Weights of a small GPT-style language model, trained from scratch on English Wikipedia: vocabulary 16384.
MLP neurons of a small language model. Each row is named by its layer, matrix (down: output weights) and neuron, and shows model dimensions 64-159. Each number is 128 + 24 x the weight over its row's rms, rounded and kept within 0 to 255. Numbers have three digits each.
A block is one neuron, or neurons of one layer that tend to fire together. Before each block is what it responds to, as a language model described it from the Wikipedia text at the highest values.

Description: Sports career terms. Words in athlete career and roster text, especially sports qualifiers and verbs like minor, senior, special, signed, played, face, plus squad-table cells like MF.
L2.down2142:148140148139135115145107164177132117137173094125175153130171133146097093133096137112092147152162150108107081179146144107128094121109112124155119098103143121128127130126137155156132107142124146183113066129108140086138136165140118086097156158159111113132135191109110115157139093140109122132
L2.down2796:125133159088108177089123120164095107142124144153160118092159102136159116096129120104143106135109113178128144142163156097167130120115150120128127128164090134096125110109145139143126118126155108083154124176103166109151153119104130161127140125107152130102143127119106147159134106141135164132
L2.down3021:090090101157125110122174131150116165159089052141115150119162116133150179139136134139140088094107170137176117130180141102156113118131110123159172150125150141122108121123094141095136135177158113152111139083094164153172123147112124172151142133166135141111131180134143125137130120168124141057
L2.down3255:078137151093121097116116166118115155169099133134090107129137145129100142125143137131101158093180181090168134130158143122114114161106113129110147112114097163122128138135104084161104110162152072098117145099125111119141122105130125091144117124096127157154121158076144148124144128075119109125

Description: Clause-opening function words. Function words that open a new clause or phrase in technical or descriptive prose, often right after a sentence break, e.g. When, in, on, during, if, although.
L3.down124:080115100121116154132136144137132124119107162101160144160147092150137112105149148174121128147145118104139143138141158097129085123119098116115129142160145115115126152123123122142143124126107123080143123130115122149130144105124121134146090159139115129139133107128107158159147096144160169171
L3.down307:115112124071100127145077166149149111121174130138166148123110139135132108142114128124151104130123186124128121116145109091135134102105176090116096141175093151108141112163117140126107088158164102113120118153116161187101122134091113098131123113163150147105138142129105156131124123112102116141
L3.down380:150088173155210103112173111111136133176152140143171109141092134171095111149118144112144109102078163130127137096131074110153114082090120125154112120096146138089103131123120092127115143139125088117113160134150140117110118106131111129153143109109145096138089167124132135163165173134113092122
L3.down902:143124104133140158152112133103118113161103150153103112104075145114130120138159102132137092145151141135123122160149144125112156131113134125117137118097062131147143125133105133092129140143154150089120148156160118127141151079144129167124101137066103136154127140141116136149189094143159162115
L3.down978:113120145124129152174055130167144118138156136190141142141135123130096125102137154114107066142091141141132121077191113127153117100114103120164089129186124147160142165138079139117092085175153178124133111137138186170120126149119151113091111113089099165140143105191120121093158112139116130107
L3.down2544:113124100109121112133101087086156187153151103134089116109143118128113147164153126111129117122151145125111116138099125133171128134099128118112107095154125075081135115157162089122137096147082093093094151160141108162140153146158097162160124140102112098149128115133134116113152099158200134100
L3.down2582:095136138130131084152174113150125168153139134109084126133134142116120139133104146115150149143123149164112109117076136160132115157125106122156143159102142146136125120056152150175136137155140120067140152119102100066099110137153108141101144103135090156105131171126103081162150073132129134113
L3.down2705:102131127133125098116115150068146119146156172168144132151090166161119123185133104122142157115097096099130164115127131116105122106130144091138080141086140125091110100139108162169140126148130098121122092076115121176090108124143127146168135109089137123105119173103098115112066164132113139143

Description: Monarchs, states and rulers. Words naming rulers, thrones, kingdoms and states, such as king, throne, of in "Emperor of Russia", regnal numerals like Ahmed I, and Army/State/Church in proper names.
L5.down2549:162151125138098110057151136163119112115172155094152107163116124127149153141077110131094114142134142107156116168122100170119177167157149196146140139131132200161087155085144097124120129108155155102159141142144136124137152157127130151091148154067095120112112096090132138127108115083118132109
L5.down3777:120096132128099127103196141172168159166097114159156126109164115113142168130121132133128109144098091113122130139156115116144115090103139133126124134137149128158136155142170121137126107126155136129122184140116121097107154127113121183122133147151120084122105132149128155138168143164142126139

Description: Regnal numerals and fragments. Roman numerals after ruler or pope names (Henry IV, Ahmed III, Gregory XI), plus short word-piece fragments such as X, Q, Kh, ter, x, and year-range pieces like -17.
L3.down353:154126163116069169116166168110168091132164149137143110127097129131134148148143109119115102124133140115131113155121136168152124166131166216168063114152125135145101134107102088105124117121125100068131156101111144099140133139101121150134137119115114179116091136097163136138108116098129120120
L3.down970:124082108162122112150110111100137113189138143133147117154103150122127186135114145092114137168130094091146151182125155098143138103116114170183130123086136108144120118126119127143121147121102084117085124174134130133099112154100160119131062164162107107134091092169157099098099088169105128094
L3.down986:153121109131119138157148092162135112109112143097137098123108113102140165093129107122128094117132132117162054155111119135133088127099128108092122131144101109120120142126128100094136143106148071109150113156115102139161136113134122075126127119147093153102110151110159120153154116133096106112
L3.down1472:138142134112179141155131139137121152119132123137143137116115110128108166112073142124145140114100141135104113142158145126155105126124090123154111143115074118114121136131115167146097088118116118126114140154120116132181118146115133147075108164128106118085171103123124125129103124120135139131
L3.down2354:115154151122144128114131093142093098121113123088151150122144124112126131132147135112107147150135059105166110098155135156100196103090120140127139134081137090161146137144140117104154105134165149128113117128154103132124117128120129146141116116156155140175132085075113085091145137109126171102
L3.down2809:146182109079111157152084130121122148129095123109151162129121149125141178064077092149099103122143121117164116101186112161155154078086142083129121147121102114102128097128126148113108137166121127143112159107149113153122118145107155120099126160155108116146178145125115097149134113161131111128
L3.down3059:134187093157088146117149169128131116161196150094144132134147139098159138156124085088114114129115118145106106110130124157160175135145102119115087129152130153145096112149171143117143113126105119146125097155144124158076162134103144139090122087176105163141097163129118186151168111123128168175
L3.down3482:078106105123182093103127170111093097099188109100120108116128152196153160128137147162103115147115092156145153106171093119193143090133132174140104073142094110123166122095135143124121152124096125122114114134166144146141127135132116152082119076088133144139147122129131110087177166145141185121

Description: Football match and roster fields. Colons after a team name before its goalscorers in football match reports (Linfield:, Qarabağ:), plus cells in squad and chart tables.
L5.down1:148107120150148139118129150097090108140145134111078091176110139161129161141159135112095134114133053114174172136141135117187144115139115088132131139106097094150085164098136167108111122098158158119115120124146099135142168110123099153144141144106133135145177140113120143112156111101119117130
L5.down2063:126126066102135137107173134108144142152118094156110119115169131147149128097147133136182113102149110122121152127152131111123101106096111104106088112126138151137114132136123124108080175121113148119114163156113128108092143103124173162118168171150154104133097101132111117158134115174154125114

Description: Token "in". The token "in" in almost any use: the preposition (in the blood, in Cambodia), code loops (for k in 1:20), and word-initial pieces (induced, ino).
L2.down925:136116103140090135141089170149134132161099113118144108139101123131143117102121088112096078173157143131129113142109151143134100126078111132127104117162111153125117087110114088143093069133119111138137155113163125158135164116129187131160151092113101094115168149103124163126108185136136143151
L2.down2692:130089140104115130147145168125096099171139086135153125102093107084148102096140097175095120143149145099167149137066149106099151121093117146114133119094095130147124115113125121113100136121139148128129181123119132133103083139153168143134145133086114088083124109092136149127150133156134155113
L2.down3158:102122142081120120117170140110099115169140162099170100123103083174123107092112112128126116144130089123132079102149137098108164167097104092096136095129135135107157124178082096120167097116103109095107167150144142159154125152145126108090123104124089109088128135139162130131146159147113147143
L2.down3529:138135133090140124156124180148107079165180133102148113126092117142151109121107113157122119140118112121167078154087153091107151139080097117151140060107130151170156110163118098130160062141130152107089102146121135129176138147130138120118135122112095125092114100109161163171142161121109133136

Description: Football scoreline punctuation. Punctuation in football match records, mainly apostrophes after goal minutes (54', 51',) and colons after team names in scorer lines; also club names in results tables.
L3.down545:127148113148189128097116117132113117120124139093135113165106092147107138115111148097107131153106105118145104135132077153123154135109115168135075096102069140126114136124156194128112109143140099145150154151080166153142137132102108114137153114115118145137167145131137146134143143112085158094
L3.down613:163140104114117109134179111156123151161138124108150113118146137122158126124129143102143172124131092163155178140138115094123097103104123111073111136154129152118150142133130125084133163118155102108092130115098120115110127126120158121146163101145152147081121127139157074158121131149124115090
L3.down1003:129124100117097164157142128172118104135150081078154150137185113142139154104103122135140113109149118143143074136138150079112106101141184120114125128155123156153095132148131130114118132147123134137095119174179149102160136124106081128103124084123091147156147145112099165115164124138118137103
L3.down1273:181135103091148153122173099079116096104162139088133116131065127181144143141155142127124103127134144110136124142155109105139155156122117091157117094130140140105096122122105120125103139115123131183129149144127137086136108090111186080124098146112157109154104092162150151172115138109137144094
L3.down2806:176114103117146105095113104145120110143175121112131124140113113132156154144113139154141116162099139117095121158160127117113198107103184104107108132107122108117126152168083133141113093128154121143074104126129115122153175117131138120130125134133135098132136104117135136108126126150107134120
L3.down2904:104108091151095147127138110143116156126135145110138103132158106146179117110074108096160154101109126210120165134132169129148160125111104103110092088154132129113138084156125114113118157152130155113120096093076140112104166140166132126141152157133130101123119131119131119142107088162131102101
L3.down3403:141120155131134133120125145122099095138129099096123096130165107154135129101095161144100148105162118124068134117154146105166144139131090096116143124174141106092126138131139119153121151138122130099093094105109128145140112133117144124169119184144158116121120099128161149127119136142112111092
L3.down3770:120131112127104137134149116147152125191121125110135085127155083162138100076147146101122165142164130142138139151183189125146135128117131078126104148119113136100107142130144140132131161123119154112118115138081123102092125111135136161168151135133126107138137139135158083152103118149147123123

Description: Wiki table and section headers. Header words of formulaic Wikipedia tables and sections, such as column titles (Position, Length, Goals, Pts) and section headings (Personnel, Distribution, Filmography); also census boilerplate like households, median income.
L3.down661:121168122125136114151138107156145115137085135099099103156110141137134106137132129100094116117112135121102123172117159175134149135104102114110135183135178151112103104160152118125145098135125117126137141121120100092082131106170147162120140104141144088134112140128135129136111140100092109126
L3.down1473:100138107156127186107133120122142159171135168122111141128129129178142109067085111107119108112121124092126104132130136135114169113132105088134158119115148089115090166104107077116112146111122124091125097155128168155156146136159127159119152148139073141101145137152139137166124158098113144105
L3.down1485:156139136082109135147165140103144141093116117142112167122109131164120167135147144081122107113064114110167145097159154129111145144165119140097145178141124117129148165129124093131130099153148109079139141130126182139126129122192154132107167123139143129095140115126125088154099137128116168145
L3.down2515:131083136129142140137139103128125137142124083129131083153155115123134112108115121124074152075114118090163155068121166133154138093137157127132133157098100129120138120137132101092135133102140134128117170158162112117126139136124146139130137083151166111144177141146128124121157130116114147143
L3.down2818:130145114157100165141114175130139114124116154104091118125134123124112134120062136139142131130132109086177132123143159113114158132124157099166185139151108117163139141141107093104095129127120109149185152157173102116151119125130129139132137107142123118157118133123104162136122133146121118133
L3.down3014:157126122107144115130153149104153147147160122138125107111158106160118133108114097145142131136079098114095153143155168107130093138109077087144116189167135138127135161176142120165140138169101123108142104131085143069156131131127119149139103125138148137130077128129114118131142121182128126075
L3.down3870:150053117138076168124177149107143128118154121143082130163098144152137112143120114138128136102091147100122090127136148142158140098165124109122165163125125113144125139126166107122153104179145122113160144119137165135139111132133137127144070142122121113102132131131112171165147115110123121144
L3.down3920:143125112155145123123110101122102147083134128124107110133106129129116119090053109163089185145153096137152121121142096178075125105101117153137136170094114145145162092140124165121127106141132155137082139133094131103092160149149149163140128149160150113125145168154169157160166104142117110113

Description: Wikipedia section-heading words. Word pieces early in Wikipedia section headings and table captions (Sched in Schedule, Season, Friendlies), plus census boilerplate like "there were 421 people".
L5.down2260:101104112136133129113113126154153102099113155171096118140152120137086101146151105154110088161086083154077166103122126108097124109112090173118119116123107141121129150114082160100119118175144147138109103089143080118127123155134114171115133139127140113135163139099159125106137155126122116106
L5.down3764:118148106138146160131160105121153117094147141119099182112106165140103184155112092146135123152122115119127136139150161090123124116150123176106095139178115120161108126165108160113118086097132157117147149110141126141108119058136144132132124129133108112113132119142143146116123171175118161130

Description: Sameness and equality markers. Words expressing identity or comparison, such as same after "the" and similar or than, plus "=" in math and heading markers.
L5.down1986:123065139131104101116139132113193159090141159120156078157149143164163146136139123104147176091118130112126131146175099139120167113138124158103132111146155095131167092119105113099079087167124130113106147085157131155138139140091108092114100088099094190097086145114079123123083117105128104132
L5.down2285:078149120116141133150074190179132151151106126167161134140119122137130110128133119124126093084145104150158086077156132103127167141137112122125113097114143097152109129111085106157087087110109122134138109126167125147131073198117158134129146111115116142116089128164124102070132111107166138101

Description: Leading number token. The first digit-chunk token of a number in running text or tables, after words like on, of, at, or a pipe, e.g. 13 March, aged 91, 20%.
L2.down664:113144112132138117132171122142117137115130077159143072126161180129129178113118169097141137144144111105146099121109087128161140113158149093123087132151151130133123153155130159117148097128126173112119158096148083059102117137135142187112122109128133106089080143151112113150160140148134139169
L2.down1783:135132099121138124145124130111137139134108117115132139140177108096154124105116110104109133073106090111148139161153130075149143168088152056122141121112132120111122123132120184143118106080171173138113116114136098124096148128111136146159162166158124148107189151141106098154170123131111088135
L2.down2207:132169100114120147125173108152103078126139095114121101136194174157103146107114169118118155126148091118100097144095124123052142117107115114102083121119157124121100136159133127108156152093120157119130130098161145121096168111100134122142114150124131154116144160145092111174129167079125085140
L2.down2940:107159092099120131160130152117103141127146084093115115152146152137167175104107129090128177083163105150149114109118103084156165163099106090133117118137157112091105131143140118144118103141174142102129149105154112111118153094133134142105134136113109117092081159138123107141147143108121131098

Description: Table summary cells. Cells in sports, election and track-list tables, mainly summary or points headers like Total, Pts, Pld, Votes, plus === subheading starts.
L2.down836:111100107092148114158123153130162170137129140134133129155113080142132130118158078096102137146132187102128120148160120130165108109105147141162096168134090160152140136137151100110132145173138079153128145064100150109116129129086121108149132159122134139117141165122156139133122125124137138148
L2.down1158:095121134114132117116135076115135116090137105139152127119150158171144081082125087145145099120161087157131121139159133147133156123078163145080125130134149136146151142114142105172163095173160073106126121141090117130169112127127148186177094099099142153123142166140113140153091191170128118117
L2.down3417:146144136104108074130134122157118160150111130132152130052124129086147137171142118126134132130154139092155129139113110170155159101129147133163168146152138136133116122155128106117147105152163137131080115128151164034159090115096118142092109130136123099122106125120139119122155145127131118142
L2.down3807:112177159145105134127139159113170151112152167115128185119127168143138114118130108068100104125093149127165114131108140092145106107136145139105112164127096132134135153163092096161115125169165106132102093157164183121133127127118150143123123139128115141174128106145165088118113146145115169149